Weights of a small transformer language model.
Size: 8 layers, width 256, MLP 1024 SiLU, vocabulary 1024.
Architecture: LayerNorm before each block, biases.
Training: 386M tokens, 5892 steps.
MLP neurons of a small language model. Each row is named by its layer, matrix (up: input weights; down: output weights) and neuron, and shows model dimensions 160-255. Each number is 128 + 32 x the weight over its row's rms, rounded and kept within 0 to 255. Numbers have three digits each.
After each neuron's rows is what it responds to, as a language model described it from the Wikipedia text at the highest values.

L4.up946:126141107092108111172098097125150139213108076153141119072066194104134158115115111146123114066135076092094126136150142156162147127141129080142101158103154103156088128175097159109107158136134130153141124126120085095106156136136151143145117142072136153102125155198111121104152129111164140096
L4.down946:120169075175109143121148151071170111141147077180117070162095156064170122108135111073121187191168084089135137177103166112110095142099171175095089121127153132159088138106150071153159175119137142121104127115129178137114081145123102140066225085180150066116135124093124134157100143135137132113
Opening or middle pieces of words split into several tokens, like un(til), stru-ct-ure, dis(cotheque), a(mong), plus the article a.

L2.up895:136096109095067123113068124175107087218110097122160123120119143080110163144082125198194157128147088103128149127128100188135140095093175134131102076111076152115094119161177137121173115057169123108132142093136109148091155111144123173131144128087123170170150144129103152110125136128221104183
L2.down895:202095098130059132092126114155147098145116085129105119167136196135177172178122141226118085152036124182121149132068133185134137132152190190101100154144098110132170199179098109130155183110184114161149146141149145122085126111128116155084151130156140085148135141087121119122072123136154168149
Sentence-start A split from its word (A|fter, A|ccording, A|dditionally), plus opening quote marks and the article a beginning a phrase.

L5.up26:102146119154120123139131084150071107164127139136122230142082069114139121130070167120113072101153143062184147087190172117189132157166120146162181113145130116122135078107153133112074118116113157174107188095098142144152090137121158164136152109107174175108146122192076131096169095173133129153
L5.down26:151106107179106082112105162094158114119107093158094094076100194167119135179159103168138175151100128141128104121144088130120152104088102058102111124160149144105218122072110147138153100125052162127154137173172108093074049171123094119114085157159113112111154093117144101179112126116126129132
Month names opening a date (February 26, January 20, October 13), plus mid-word fragments like od in Zodiac, ad in academy, ince in since.

L4.up490:091134111131089058116139128152142098128095120135161155108072141126140081137085108118073095120154070156108107063149195133200157135120169080157148176125118092126131079115158161130134124090094117138100153120099128100115140162163153115103158138180216176109133163141134152128128190172118124098
L4.down490:159129113151091121134070160132092135138141108135146119068108128140112182114092176167157131118084117159129158098150142124146138169123102080154152159152130078133129112140141139153065112069112176052143146141087168134127123061105136167087109139181130153129117119090133187164147121068106127081
Words introducing a date or period: "to" in "from 1968 to 1989", "until", "early"/"late" before centuries or decades, "born", "in 1990".

L5.up547:132149102132076126103119155164070129096112156186154113136105103102119081132133095112152111149125110177094117143104196148132100149141157170134158125048150126062089150102147178155132158130102222101195074144145076128165148163150121138085157089141152138107093166103102147147129186141145131146
L5.down547:120117121192104067144096135152158096111130065144125165126083135155158120158182120125097203122082111149170102132120150147114088147034169113157128168123101092169126108133127146068087082165074130131136174128126171141080122061127155135163171200123169131153117151199121138133092141144117119155
Words that begin a main or relative clause right after an introductory time or place phrase in biographies, such as he in "In 2005, he", who, and which.

L5.up173:140118124155138162117128074113161083111074156158159155087096155126203192129086120165107129125171057132102127138080149150118088101151173138140124144124090131166116149157092084090073109081144098067090111179128081196124156080107125077105166121148163126116159155128120073137141096121149165114
L5.down173:140103063148151090140131101111173196145159138125120152180142142139147120102107130150133090117057147122168091161119057152093083168109088139113092184148127146112144172128149156128103128100082125131176088107106147088177185086088080107055165175170133095139111089151138147046145144128104153124
En dashes in year ranges (2017–present), the article a, a space before digits, and word-initial pieces like A in After/Additionally.

L2.up736:103143194130118102184164114139162103164081125108095122072108192121068139186089072123092087062143118163174098119099160090120129132148169124215116152058159075180125067090119100120093132126119134106111156147111092162094134146114125095179126181089155163101137133178163158128146133119151138086
L2.down736:148147207142117126147185138101154102168118103101143113105083204154112130145101092109169175144131075150152120169140153171146056120204136198127147138092141145122199120154101192139144128095122136056123150106148089126113112157060162091180098118153137086096173113128128125064146142121160159063
The "ate" completing Date in table headers and infobox fields (Release date), plus month names in dates and "on" before dates.

L4.up110:065061144138125159141086134153136129158098084111133105064129173123152084068106128094101111179178121111114144100150134158171122126162138117112131055093089145141116106138093107143145156131129099119171117128149059151134138115120126083089237142130207118094098105178152086179105120125125118115
L4.down110:094195143151152099142121130102140089131178083167153093092097124089104114111109129105180136147149116140161176088155138087062131202137096124134154166108154153136129148120151168095101125160135109159133110105150111162105191170145140124096168138071138148130145182108118156134084132167125121122
Short pieces right after a word's first letters, like H-e, in-t-ersections, Ot-t-oman, uplif-t, plus sentence-initial He and the article a.

L2.up553:061157120185124096103054128181155121176133129099143102132133177081103126134142117108110092149151139145080156137152084179150133102125191145156122117073174076180128102146096142061144085116172142125162032063105130173167118130161136131136122178145117106119128120146138098117169091147176134114
L2.down553:113165171183183138147138148119114172138082136099206102170149119103139186168138065077119068191152110105151151138077082171166124103101152147118133091134076121125109147124137153162097162148135093054143116151037106119132138140170119143153153111123087165082108151128082093144163112106100169105
The letters "he" as the pronoun he/He or as a word-initial piece (held, headquarters, height, here), plus other pronouns such as she, they, him.